config = dict(
    num_hidden_layers=9,
    num_attention_heads=9,
    num_key_value_heads=9,
    head_dim=64,
    norm_place='peri',
    init_std_qkv=0.0271,
    init_std_down=0.00418,
    optimizer='muon',
    lr_mult_o=4.0,
    schedule='wsd',
    final_lr_fraction=0.05,
    max_seq_len=1024,
)
MLP neurons of a small language model. Each row is named by its layer, matrix (gate and up: input weights) and neuron, and shows model dimensions 432-559. Each number is 500 + 50 x the weight over its row's rms, rounded and kept within 0 to 999. Numbers have three digits each. A neuron's up and down rows have the sign that makes its largest values positive.
Before each neuron's rows, "fires on" lists the tokens most often at its 100 highest values on Wikipedia text that the model never trained on.

fires on: " Z", "L", " Zh", " Kh", "D", " Sch"
L3.gate1082:441508501460540488452459490503455475529499455576579520440490450532466462566525438537532540396503387439510497525467435498511483530500551433441524523559554449524534508439450438522500452383490420516535442442483487455532514481452514449421503497440528593478461534502443434493515469557496467426493503442484527513506477439510519594503442410603410554431472394529499495417476513419553475448445
L3.up1082:473565570444474476407425543545515485570473412506479489391474409551463434563490385483498638506497467481451529463542446473537484527485545522550558504531514445546412530404499503500473474495541478489545432494524466614514559462524448483513560558486592541556511546451427549422464498554496473568395444431589569522531499495499530563441420467533528536423457421536553476434479536574566462517471

fires on: " and", ",", "-", " or"
L4.gate399:462482567555498543484550565506524558539450524512527473565532554452479429436542477500475495477515573523459480497362476518490484538544432479529501438557473495587463434466526435515423462510629516462462571551505510399497469427440545486465481481330547561554533440461398467483555521578476586451528538455435506462540486433510409570470476445495653424434425418507504483538459594415382469471504
L4.up399:464467450467514591463506522517494529570492480580534491544518448502508427417387474545449537394459473454562393524464467454571612570600482450454459384576478608598505427505508472521475514539594479468458488606540580543513486454507516502545477539497501547506522572481467478466492510487491542556381500541529512492503523480424515499476563593531484536487527565474516446533549447440418456414536

fires on: " of", " all", " Of"
L4.gate404:560562475426479545466460454551584506491543561596466478484544516516508547520499495498522575522591538531469484492542515453423608535511577503511513471589579506512476490557541501587505518474587509548537417521505558537524516490490439500481502496462594449537446442484423576450531452554521492469466498585518503386484405506536498478474518469462554485550507474397558476533547467441570409381513
L4.up404:423472491453550529473417447451465592542439554511552528528557473559489535560593501477580468485464506519447457438523570567556472407453423533564496598499525441572439571493493426487601484615543459587410494545430482536470501564499508474468483525456475463442548469559454458503483468433524504485557557581539430484472457570545528518511485492465433409498535501577616458463487483424394454407450

fires on: ",", "–", " a", "|", " of", " year"
L3.gate1222:530537525538513609527416460534449574597418438561486531509521509536478508450476501548578479568524607547505435431590478552584607478445609487470538527382413549466479535507471554436539514538490391397462624562480542581542512479500581478430397489479607490507490455556503589532492633502486587524483507518438452535545453460552531540497445515449480519597530501553545417561543567515504547403591
L3.up1222:522517467471481492484406412497472521508451554499484471415489555440527402542547436490526491629480507510450595530466477497501570550531521533560450612590537527561486494439471454580549469579536399490514514490575489501427550526404511477533580420491573549522514441596465573446547430441576549540542507497539501465525377553497483470495493409513521434578486553567513471469581576545465463475492

fires on: "–", "2", "1", " G", "S", "3"
L3.gate722:570520482558446502426479559554439575514499477604461478426499420408545488520526503555546464607453502568522503502547512562558525505496429407489450575512392456482437524449479593515457561480585478487532462463543470543430551464500525526462436441527455598521521473589464462479506464464434478545512523523559480480461501493567499429513388538530405508454448422552527423546456458482578491459469
L3.up722:540433665556512540478545559565489467423498529465555464477515528534500537524542511509499513483470461476456532462498460582556520520615570452492492433486504460491490430478455466613471494596514468509527450485492432512513496493519449529436509491487431508533464503505470467542466523499514453481603520548517391382560544524576464543502518474528486513492530485467541592502503453484553480500470

fires on: " Z", " G", " "
L4.gate707:520428520547505483490553476537617390531448421424535553523429431440495538495571513477527535492526506547423442510492527483411505473583581445479512484572521368510509637444449495475581503569509487471580629421430504455510415525500470543445497514452478530527469523467575454503504484472482473557487476517574501432542506459532510541487475542476488517519480517485533524413519559526486461506408
L4.up707:460468506457531482393504587535596560432625403414509479504511421503541461471444534564509491524539569475419565498533408481481581478526494454514438484523455478505575513436549458484595579492527408439506495472460454531544504482540587521522443552506504428552573525554471426522531395604543455490397525506539588590549543427505591567550419501432613551572477465528549490515421576557531491532482

fires on: " U", " O", " T", "O", " E"
L4.gate1112:524445472508432525437441472523612550524485496451509480480461430489587550563509478525540507495422566495519507450413477483518499535467470546463599523469505623575504532507466582531461477527559501538569477490453516449525463530536473511514471503492441405379469514461440503436489454581516543558501511440459554461551425594541541426462518477458587432432387430447489536511603479570562548582545
L4.up1112:586429538527475483393514505356476475552536462448371462525489486406562482567459485534674495520508490460528485511494576480485515587554476566468501458438526563442524505537544517510486513382520494507543484484566574490440547515511469451454508518536550427442601553508431512472519499405456492473570484452458535520462465515437445515560466475403540469510418523565554510525523549490511419510501

fires on: " to", " of", " from", " by", " prevent"
L4.gate766:548455411563429538542566501441467477555551373558492581494431431494515473471505416505567466524559426532478585533495479440471555473454510505478501555561410495499532457537420457476525570583353471473446499456467535527536480469535498476635525517419493477439466447493532380438592452514360565584545471539520469486513500476601517512499532523516585553503439524438483495476493470488405579483493
L4.up766:435480400494480533459647548492448476436591419571473407511499521452487485395529516507492453397536561462513458569508484460492507466611530477507481471545496528516489490432568462434531496445511457549569507481465565495466514401447500519570444535462561477503461482500501412541484488496521419498466492402613554497493424498550468446504441542560508534528500555539412514503537438484576412517551

fires on: " |", ";", " —;"
L3.gate1030:496538458548536606512590444587491488544512484491452473524511524539430553477471552539430532493573563555433444451510497490494479479479470595543416519387557486431557475476474473586499504453622531538535549486483542476468522538553480511421543544430440459656544502473447417450484445453521524417396627535516442480525573533574477445437431587507492652534476434509496509555473507455452481507562
L3.up1030:490440543451565517451512494517477548501460372501477550412416601533436514415481520571482568406467494554341509450530406567550413547480474431521470461519574454482518510501528482511526585501477496415428569475411459465479498484621516503524466497512494442612570499391500501570499495463487531482478555535476452528446545490480495553531503504506423496481482453490516488509493447525534495529482

fires on: ",", " and"
L4.gate302:477510482490495515484511476517519540499490465428507484535520517394439447463504526448558488467532614473484495489536470489399540516523453491539559562553598414514465631497461372520531494482505560430504463562484470550471563528501514506508513494418533425542464473477525572525435508477540509444584565441490413480387461482527493498610617531530570517521521529442430429542435394539474406505527
L4.up302:516510525527528556447495477497547480517543486486538529471552473552495519542374478458490468489515542528550430554426423488516496522448444507533446520459494412582462542583467506508497478463534490505511525411389511477447469533487416489446477573464512540528520575436446521457458561511432420563464487498459485451508497486463490520524575488508477501450590472557508449459489557461520483537599

fires on: " Ch", " ch", "Ch", "ch", " prot", " mod"
L3.gate1086:563471451549580536555552492423371485453452510471551447608486478522515517576556473440509436437446477574440571413476460555473499444463480520344411516489546491530525404504512455451497543532492505438480546494522498444494461458501550486554436505501577558489468462556539406438522513558491457534535459487469481613536412408435536524411510515523550475485471466454636464542504498443500555586520
L3.up1086:487522485489553555435480526577511579518540528461509491544528637516576395583523560539408446456517519504499557501498466495542514606487476461555389485429463508488482521474512520433499496537469463511485529389471460565520456476441484388523495480506375444394508410508484460595431539550549544496535494514537550521613540580533481502467428435352528605520474459512519466529519583594483475463524

fires on: " |", "\n", " "
L4.gate1184:494494566435388559455431584479466594474516488504543473462464499498548424471530519525420440523508512505496534464474557510513526582517431584427524503552565598553482543543551483438455530543540578443549495419513547568528528523448493491486427475549491552474499591477531546578601497457513434538481503450435526528416445476501583520568458409423602516555489494494495503446566523585453516530532
L4.up1184:525498516623527528555502532519514469452449460482429501478487512458429457458496506504536442544550542488499516458578466447516507508558507468505474494480511514440523525591531637439505595521451484479509541444580459506498510479562509475496546459431402424504473494490534573529560424447573419437551638403482473570522544535562443492492427452483478435468499540450478516590456506547426520511441

fires on: " and", ",", " or", " but"
L3.gate356:519535488504538556506589492462419495501480570487553496487489521468438458458561503519518471517559530547507468492454495500463560597560593504475488456499543520529410403479522487529498536515612525526475487466456529429559548501478460546515417486497556442521514550423518470467404514497450528504514397515518487474497551535579503438352484506469564499558515428584553391607438493486461484493543
L3.up356:559566492583478553486560507576454452592545522445637503505485482547471470539494434505496570543518474521548401487504506399520528564527512450471530595538530465534475531508540429514401465576502524478533441539567427470451496482479508507536488512560529546577581502500512538561403425472492568484497504492480487505385476564463519459439506569473567512468556493520521379555473505494470456537566

fires on: " +", " 4", " 3", " −", " |"
L3.gate1157:534369409524505483498462390565497553532429457489437513466462568428541497406529433522527473606578423481476528541538409433535531525472484388463473568449618512541498448554476333474474541506388550434514465390476475529569504512485518503494484446469444432505507563584531503438558507558447525483462484501494505407532456588556452555470517526529493500498498456468536457504455468466562487538544
L3.up1157:468537415538516553587526498517556530571453569516428506543546513467521406468426518502504518556463541491614589507579536398520509513510653562473485509516519458460557579400553442606378448616474471561517447522505463486503591469446532451431584484417506502419546502514507445473452500565461500520519506507414525462440499415406512504572449485580530550395494434534555546461532529521495545480541

fires on: "."
L3.gate127:525471468540559522511514494489462483366473348550509431543486462466506507466484462516575521504535581510460521523330516524476552550569475397452589502573531427506439500516548508422476521568499590426499497487497654448456437449502495481513483488530493545420498491562469458488436502445533529441486535497472471453559548569530477537525496519484518457502488486507497513582502567616461637462470
L3.up127:519516490491513450413443477449440483412474526485504452434595546571543475502491544448506583479538557576493507505501620512581531455469524605513533410555490491498461439443534503524484462475430417505497439528542534475482580472500473513565501500338413447518523482397447463425525511594467477507448546495433449616434589490528514470502466466467534445432496469470546396392522534383458475452416

fires on: " ", ";", " |", ",", ".", " the"
L4.gate739:537382505433484453466442504559598503514548386547523479465377480455470523418525526511527586587565510496545535562480452552431470508416481539465503391554474413527508475547547422433497584527485511428571524485452489527380486534481437527580495443515499472540497452462524459566455523518500511487527504471502567507512425539583533501481500521509470490508597460468493476517479501463393508578429
L4.up739:492547571461503454430462612544584485494399437506462373521504475498482429459539508505522442459587455512517436524530427535527449442511605481623512466606460523547521484397463503554542458491567436446465405483478498472474538462526424468507560526495392609469551462530445461586517434467482442434462532565438497497504476501387439443512483518437525490481544519469411451493574542501553524438506

fires on: ".", " %"
L3.gate313:424551519496462570498469461476491424572493479480487532400564534496631442484518461427517551506551541559469596537430466478423473458497537452545413464530417553531519560503545488411432493503430554459477539484561586516491506479513472463476538486448482555471593420623600568562419583454370569572459474491459508605519542537504486520486487457499481473437485467514521485551558508518551562549435
L3.up313:485480475473469499507470541440412549485463521444499479458453526470424517521534526498543510558538555459575484563508525511500555515536628530540537497503542460421506527452504525546455462539603557541478501497383454509385460438567523425551514392474504546458448424479401530474513512461400503502499513510434522547456514485510520510496506473548526496459492509438512463516546448442503502533496

fires on: "-", "ou", "SA", "MA"
L4.gate737:555373545451445543579489434502528584475506538488516591488489425373509486522534442502447438553474443427507517581476458572511511533515449519526542457484540453528509555438503565568453468506559476598446494550411477526514365490495443528521423554518460583585501488492538505485565523582454538467529466477468569510446453443484483428516423503488552495481566592442436457410459524527411515479430
L4.up737:542496558426520553528460550599554490536420482464529601472489519435492441474458406520391539476497520541463561519438477548506448534560406522551549460545399480504445514609544496445443483496601545580389437537440597592488522463508493420483457513487534488556523491488552451409456519579371630514544487618507434527448382427536524468522476470416512434514554482524520436532500467467543472527460

fires on: " ", "-"
L4.gate1015:509494516476486527436427498591556598579504469437476432542470445554502527432494424420481515479481466462437485423516484453544528463485483535462560507536462479580553471531414509448562579452545510505605520448439458552471396480497486622482522506528523479488489533469585460508537492604397526502569460506421587524487450546477600503553483611475433591606434464469533501501576484482473502536470
L4.up1015:469475424498494444444554567502513406469522515547561455418464497488462475447423645462459441554483526455455490460400450452492597431508571546525498479536434530471469519560503465484486500509575501543447446526499338454476476426450505517555576553459521533584481494585461574501508491495411508405471457494532512425501506509454423572541543511495496450477529466475432445452497592570491488409526

fires on: " Y", " Ts", " Kh", "s", " up", "N"
L4.gate980:496469539471434514528458443495530437503510525507485465465411598483546470520585485443474506513572569526441441434424530503496438462404446585536504587419536520601485504502379385520484435490560467389522487474447556544564478550525494487537555453566518487557486511557468564483569504471570519545480552350407475443495501508444416507451572551556556548451457573366533488447489455464463466524481
L4.up980:474491470497465510489512573512573566525501504515476552385428483542557527529610496526526587585491542512495505520434418549488459511464346530533521520454558527500404508468440510503498489559497462442493372557435558489510496548501458464488463468549473461466548496475464576528565444525494450558477415507536517511554446541548492488507510504532554533477458509471566413572527574464452487505563

fires on: " to", " |"
L4.gate592:517498524410545565465517493442539508460535485559491551533457508511547486483577535520462517515522504591557545486424561590477533507489630589516423425510477529446549532535481557447488490596508463429510546561561530493502410453547448517500490510423497553484504574422462512524559453533465517488521499482550468489433546492515517487484439521487463544475437463564581456410388381399496475424423
L4.up592:534447554527479501498354501604466550484441506554488508517467500427510485468489546554546500436556499576576439440583488481464548558554476486455463421478480431556503532509462579385485568537513407465507520502633569482505537552519475525445431456550439511585478519541496501525485406518536413497529521462547486511546488427511394462408407512537469542458453448472549357582482496484478474528410

fires on: " |", ";", " +", " was", " is", " votes"
L4.gate1288:550480489530444482436520454494520473548432491403486425452442482487377435431370600524492476533490395506493525531550403587499592582490534557563507406426445486539528524431535591625558382472533465555519534520567527451513624452471492536581465504534396539545439498443394488472516580498521558479433545525464535506481513469411441488497519600482472496514509492537510476488589507469534480482504
L4.up1288:510498548578558432497484623457500492557482438438481520495454496549510464408480504534468529538547520485521478526479438542541465523408466440420525499485447489406506436511501465504552537421517519532562524508531553499509590396521497486517533443531581440541534542476519416573515499515436502403482450527546479549531464369477476544552493496496453529449571580509567440514592521480565473517627

fires on: " |", " —;", ";", "–", " tri", " Tri"
L4.gate39:476468513504511498577467495560545469557483497522454508520449524517525468543549520436429501454490522524529523542541501441486522550557603455572491534515442458520513512445500513444533524487505594498536472489430485520486511523392484462517511437567372553460393517511462504557527490438458541514511589608566461502506572582484454477643378512471527424563446492513550496557549450604519375523454
L4.up39:498574539432457591464468527502515476414517530518362544475396491419472571552545519488543417581433513492513548475474496513499430518558565535536533510490459519515427488527516496501571419514483541478550521439458467535546598476388470455509515518516455447507484567523411604479448418475460485523492534451503447393540661471471511512544502561445465393501408561623449473469516497510506519488557

fires on: " |", ";"
L4.gate266:526468442502553440519502430406429453532554498517538538433438459524459483465495519473557531576492561529459552467481468481480557556483566457531563618470528505504505505522653515506513506538458597459501536537491543547373553448491538462496463499471547557480447573566384537564651498459558507523480465532533564484475499498526547558576493494462465495495471510485540490562545500460534486542516
L4.up266:572580535603514563509563484583494477547493539434504507455515482472513501480509482516545573505518574535612525499551550498471482446547478551562546448512476565496487491509485604487608441487489560514472518553494545540662537514532415484529509575462495561474465549446495624619531548471496543478423513559523502524489618515436429536634468466485464462497459492569474495452507538515416557512434

fires on: " to", " of", " and", "0", "9", " a"
L3.gate935:585497396450524459494546492447403474500493494597358400537452532475525569575459484452436492456482484473598508518551495454454499504443518481469513485472516548526514493565448502442452506470475482563517525526444561434496590499611486486506511513446539483538532464508389423519565496516449506599524387519481496431498460500534445472480439532555504498540545542548501506564477473481522534429539
L3.up935:477499519472495444446566477474516591491602475521530409447498486517572590503529528578506417419490403551551579402565487415540556535492499504491487487520537500441487499419501475513620576501451502539543482433501578441525392487541487426548506517526607446465589620480548458472556523499420563540424456528590473455475512458475436486474519494448552460521488442572480592445454543501445524540466

fires on: ",", ";", ")", " he", ".)", " and"
L3.gate494:489479534431486524542556524457451550577482504481532516539481575559523497507573468475530644487601599499487541530537489500518450458397455556485460605473601501504525489577489551468497431397412502665519488493427571505535500537450539597384527513568575407499488525509449423427462627535488554437449456579356557541551412519497466562585475478515524428508570486452458430465527494466600473537450
L3.up494:563452531571453500459440445570526481532578523562402525494549504488498453525530365498455588470513535531534530418465570461614453539386449496463468484468445476431371460464463441519542521539463478514430472521456484470504529556473450466521565547460528442528468467506436472507391495475526461410467436482566481521510510596486481457590450420495581518521444471496527480483446445509426511568482

fires on: "6", "1", "4", "3", "9", "8"
L3.gate268:559494436428484426502589494551494517516535532442533450585428463521537533473458528510528413456540541540430557452451543533463478402513598532487483550493460490511438558500498451478543454538575459552475522503435419607477542553518552467413483460446479528493517540506485472416458493588445424476468528372528521517469530580556481448493513530578503459480440538461464514432493427502532444608487
L3.up268:478549536512434630507487401562557534475574526543512600530531426471514483588501485502593516518461533518468547493576529575507518559552440557528593542477509545520572545540524526460503464453437509471534513575424520420494496486398506623504395536592464518581512490470442508582395427500496490503469511447528471505544475548527517566489506524533530553478467537417553507468558456534524553445575

fires on: ".", "es", "s", " to", ":", "C"
L4.gate999:511476484479528459560561581575486483523487524422541548519426551461538491532484483602520538530520508492587502457469492512493438499499445529490530460437560431439542428493573564525509472533499475497531500461492530551451554520491474401514481467573484537501486505499573475480455469516521441623384492563580496594426553400425520452460506499571508458422452495557564549565523529401440559476479
L4.up999:514408471501559501439563485511448543475502504505615524512432489619456485543524525575491409502487514494525461536495430588535552555413426547517490463490561481614537395523496494515442445502638551484537449526482530589490582542515534466535517502656483604460540455512591581490508413642507531525466458535538466477475507409455594475533444523467512474456497437388575564490568461476482420462494

fires on: " |", ";", "\n", " Report"
L4.gate355:427468525511459452511437459491454529531477507476565424469579538530554523523521560514503511472559448428479559553571569516470509524446462509545539413476474491526444462458516463577456414485465505519582524473577545511507516526530506541568515523583404406523504481503476544616517481512395561561496474499444468488451471471495460553456438542526534487457428349532530473434469491456512497515514
L4.up355:567564420553459511571478504497459484573542479502552508496474523540526526473594449555545557435508486496529524542525531545447517603469531503499542467559512518490464499461508495494474488457524494566623538495554605549446526601512495481464441521534417499484430433433544473532479475481449533472471364510523489628422518498494486510506419603474478467526559576456560495440522512436503485498450

fires on: "5", "8", "7", "4", "50", "3"
L3.gate1085:523447498474352483527481458567486500422504619488508523548484588515514511565521421515525541454484511466475560534483567463476496449522548520405470467505516523503412548519522539499645480562519541554458528461456495566489560476500561444519609509553548546471471558515568501491484472565481485441594506421526523497485542406493510490514532539522544455490479434391524461493507523463506437594549
L3.up1085:487423504471591545430558559512564563447445534517541507523478534465434525492507435448450407576458454465511468593495591503567522445537646493436549490468410587493462558543455564522516571538499468432486482533554507388507508533490494502433462457531410410503499441484448555483409431501454600481556549531517491517523424478469508511533608541542524545512556490436584512586546508526472477475451

fires on: " 2", "3", " 1", " T", "1"
L4.gate152:532467546500520577468598449570530445379520569538445474510484502451439532480506535398556497459440459522530523422469465509535500428425438565478494438481433532442484472482486503471512550422514463455445529398466482505513433510446483482536447482602515482558498436528546477464540455519378605444522496485481511419458490518445510516528545507490419480400563507517557623453535495558589500505509
L4.up152:515493538573516519559449502514418519552498560510498545588426522451524537585497540530506506462517518506520469388383500468504560507432515473494468540507458497541563524580466592540544598482547511551482438520616555480560490489406589538610452458527482460492488507470491565475435415454559461522562437570520500437525541512502480395473468487493504440510526603459405472435492499534581476447489

fires on: " T", " S", " G"
L3.gate423:560465566463474568546494496572564475545610427466466456518461466492563573494568497475503450549466510471445482521477486498554476468495545538509462473455507537452603378501447477513506534554524518529463449464479464529608491562553448514436529497505598460465541521462403526502455509558418578493548577508488519465463417521450439476475552432424516508531494489501431521417568524448559440513546
L3.up423:453451527463534477492592560461381533528541506420533482562449507398527473509426496589564502509394579483466470503420536534454441532486510593523399457552609504486427526507482491496372434460510414526554414515548484504502577603571455537492543426482467459530547528548472536528512537527517517441486448480538479505490411534472500469380571490431498426427485435492493454483499537447538580547528

fires on: ";", " |", ",", "),", " /"
L4.gate963:493493504465547473569482423438488473609495481553447490494523478529528467523476393455577540489557569577431541578508504441493477485445480472545509525484505572574551494476590577479342463442488547461460526555429544506503494571468492587468558569560496561507489505591466425536442557544494554496505529558415485549452532509451573441501518507529590595596463487459451503492528531439530388525425
L4.up963:451477465440499438478524484447567456455494438495544456579466453465583502487531451469512550458627571465565452519476489502540528570433582601464490530465532551492424445443502489548477514448486500507459534481580536525481474526500473484460512526526489464539531472522495494536435547493460469561447472492600556519524419480488481549355563479519521502401488567482555505456507494458491525502440

fires on: " Z", "V", " Y", "P", "Y"
L4.gate1220:387410459565483526574447522545533564531504437505554432519458582645485429534466520440497567623528605427532516500537526441449457560478421472529478471397583506557481544494516483511579465562537504596456547410432575426459535484526395444524383547543473544493543462505465502430541552553529515450525463478526395502488469540444473536476513566462503507484465481463551525452497511525577515502516
L4.up1220:460466462497506506445504540530579547490459493449480476488485450479461547526504469528438504452562463485541495495497531448409465563486521439476524434593546509507365544451519442407558516565485397508472494484412500438509532487572502479495487651539498465416474480486489477445497558571519535538386485441530456463532465476470539581490470526477518475510565457508616487518507548612492452616454

fires on: " as", " of", " played", " character", " -"
L3.gate1320:474421528530503496639508466520509508488453523411615563549533577567499501479443474494482435562432489440534509603601515574513501513457460452457510424453538587486462498562452496506436488512549494436476524474533494561450459496520558507641448467462509495540403561571434621486509529540487539498425598496494509420435561584454440497507616563452417496429478489509508592475505492545473556534487
L3.up1320:417597513439503557520428482529510521529522493442484548431558497510498519513561585572507539553454473466480579519554520466510452561453485481464604476505442449527522516529536479459463560520499501403481463502517379514345509401512568532509518553459508484469506472440548478451516522552504544482559576535500501443510526439576496494473470423624483464437596454508432593431545456473470457584522

fires on: " "
L3.gate1088:503500538495502557536445576528467568399561471532449544585491442481513452461444470549488454550485528438540590501470458607554405477419448488489548427406487564399565453610484554484497568510539478517474541470498594536492514391462517443484486401428502579464443506503543457506550504563535462529501604452540585519466412445466523437537502501472533467580510468523420464542547574507485501420416
L3.up1088:541603466535403471514491533515518482448449506385566535534431417551465521494585430536548494587449553534420490455544468507450442567528436408559375461501543434565490534406458453503489471605533561507475456503540526576411533542504441594562516462443488388539423478432499478464500475392492463503421543458492504403537453507503473438485567532435489391491384527422557483504446516444475560486480

fires on: "N", " Y", " R", " De", " Af"
L4.gate683:428436542483397486508429481417409399502480504527551537465458544412571515550501551485508492487407497434464468413446526568461511362401481523490476579527503529605515590540489490515504467531463452501478525465459537503475492512484473516459400511389466405470508463544370535356540557496497454534445468499541457587451484510415461423466486423479441573443481512460480502438534490551445446553481
L4.up683:511446445496464493558446560514502534526479446470431475514498497534484601485445589560532512548495506456411552573546448520447455439533472567468553548515455460560518494451517533555398481463534499534524527516554452489471489527514359434456526481496455482526408496534412473458515490523542530493538543496516470543561466464478432448523431605536466522457504557447373454444503548496580484468504

fires on: " |", " as", " -"
L4.gate802:480455497461684499527486498524524556468510514474594473573537551498508439363495401529448434534458506481542623583458546533517492516585498508484541401490602492532468495481446496481484518468535468470590519519515498444461500425528447467502505470453471461520539490532475620476443591532539533509507541548478493413497479377391549457512541487494461610424549524509438442520450446564510578529517
L4.up802:513483454484570454457520427502475513514584494415613492484491603548438519481549482567533511527443484526478559528477510521506532469520474567598562433443415469458399511450483492453454507375368467423559605449490506431458504485506522556397475536490419599514514456472508550528455528476504551459481553507448540465572522467500505572499537561537428500517474460484525536457540530569499571525503

fires on: "-", " but", " there", " |", ";", " and"
L4.gate913:484524563523513414471606480491515511424558528406499554427593506516478441507537475459490581558529628466514403504564487486417585518521525540511533494494487445548490453465510581453542470376555492562478469525473654536564504521336451406570519481578522503499495562541513588529509456433571574397434435435601476577568464491494529504506434489477551385478571464562517477587534507393584354465479
L4.up913:523537538483505504504471516486456518406596569456511515528518507414523468442485451540419500483530538508565555532494455495580563491469568519528534483524562536573454534490482549404557428534479555494510483477484600450483519534494453472436466526516519533453549474455389462514481485520577508507459468548583481479526576498543527496527563444365548493531434405616533482517545467549453469433566

fires on: "\n", " ;"
L4.gate947:481527536495504566537540498518516607463462476460435475551431504507514519555553546532525419515507611486606548513427421492540494541426574506521473575427493501511514390579506572508497495543432545466487434511551530405490486574523496384490469498513631508476479499416459524553489618479527442472514647590556466424530486498438483484488445498504474443497520520444472524577486594444487524457490
L4.up947:521507478497435538447495514554563452471447557413527548518440448505471428569488499516392375505462405510464506429492513421481515562513580511473526441495416543449467624471520517495478447548527543453568434504572485496537480564525493543449503508531441609488456517546452541494518427545480531508493522543414378407451440363460521511485477449432516505466450466440513631542524526565439517408511

fires on: " W", " w"
L4.gate697:557545534518546537516509495494526473475546486493396484450498523453456506535467488517485519434559500614467469487446462486402509462514658571468543458525442483499536466543436585499610519427529538507382487595540466435555434544545463597522502563504405517518468521527447593477528507507414520472507530473461499524399518511439610496558564400558442520606494484500456570479491537498478464508479
L4.up697:583659533467517498443456578553547537440498540550495491382460536474511514493472546568449534456553499543425494514494560457441555433533493384514489444568525491485480563540427542545533516510533460522550564580442617405507434425457475548485535427508552578530454514443524525521528546441462588482546594525534501463546555517533509575542444408467436556494486463511473480396588510439579500533416

fires on: " Ch", " ch", "Ch", " Z", " Chuck"
L4.gate1313:425571517581499632486571470493418509622497477504561405493451554520521471543503496461459467432479458544503523527481481408432475569431509466527519489541552516531481513446498492542452466505501463521529630612486482510490548432468536596467488493544474406464484499517458516564516506571431550590512494528531619535517461442490536364393465507480507519559444566526598558528604546528481440536539
L4.up1313:516508484482517471543463482509440402619571565513523466506559578510486471520539582420496534480535500521566503458408387466514492516520518423507473529592646495521500482494476489495540434507522535472487483441492483499490490437553413532533547530538488469425507517563568427496437481597468490551528552490469567532576542450455441526479444471436501457543467470443450502543487516461534459426504

fires on: " st", " Z", " to", " will", " w", " Did"
L3.gate35:520412498415575485487526499537440533527554552495511539496507503478626509533499414574505522492518519544539423585530518460551451538503506430432517515540481460468564466579458567496412370484522508507527580495498537485397466460586562546544446499466347457517542495494508551484557511459465507402568394487589362619505428483430592471630419466526452555415491495481494457570488444565484488546428
L3.up35:440594519572516536574520505550539450474520535600485454472469522444589570554438511471487503508580468426418503492542530464489538511409469470482588558533493528506487487466475492561489527508506496455442452487474561455533534491447526512488622545597525566396520535437520492463530550490457496508551474439532505527484458474471539431504473354510503572460458527611547466484564494412539505510432

fires on: " |", " ", "1", "2", " 1"
L3.gate1251:470505495545506545535446501492508498462454519449499506591537525449465463488440432431511518509439461457517441459531479535495506423570604539489499386568486522394582525391495547505512505461521442497471475503382487495466441450570463506538484526601447461508524441494570562449554463539543400458594462518513440524426536376450450511572536488555401538435526553489664515463423443478455456478499
L3.up1251:553500589479540466479453505490489482472525487536563466572510467630532501471523556544472448597487576465530532495495487519463547574509609575607511493569509565457499545429453538467500543568524565461507573462496464535480400602476563511545510504421463514507600454518419576461530460455396501527517381445492488494511518397544601483615453508503533540466465498456425457528475450525403534431536

fires on: ",", " and", " more", "ly", " most", " relatively"
L4.gate526:556544480436502472528543548444592555447480490426513506627417475434480408522487579539424489409561615537479501448540503459457567610567468494569543478565483510501477468491563435568515415434578453507467593567511500518476453465422526583526454509522449411502521529538444511382495522536511435454542460437502456513596523521547553501437491501438547483421479509528466472563528550480483476506427
L4.up526:532419506503551548387566544408448506462547518482508488453485496524540460546520444547450523439496563496425468461486479488470541547471458512371433476541563501456511496533492391446598477494609473496462553494454430490442573542424532483482545497438479548661508590518518479464524535498450459498496445461495475455474516538462463604450448483449552448405555491525450397591513539484484480457565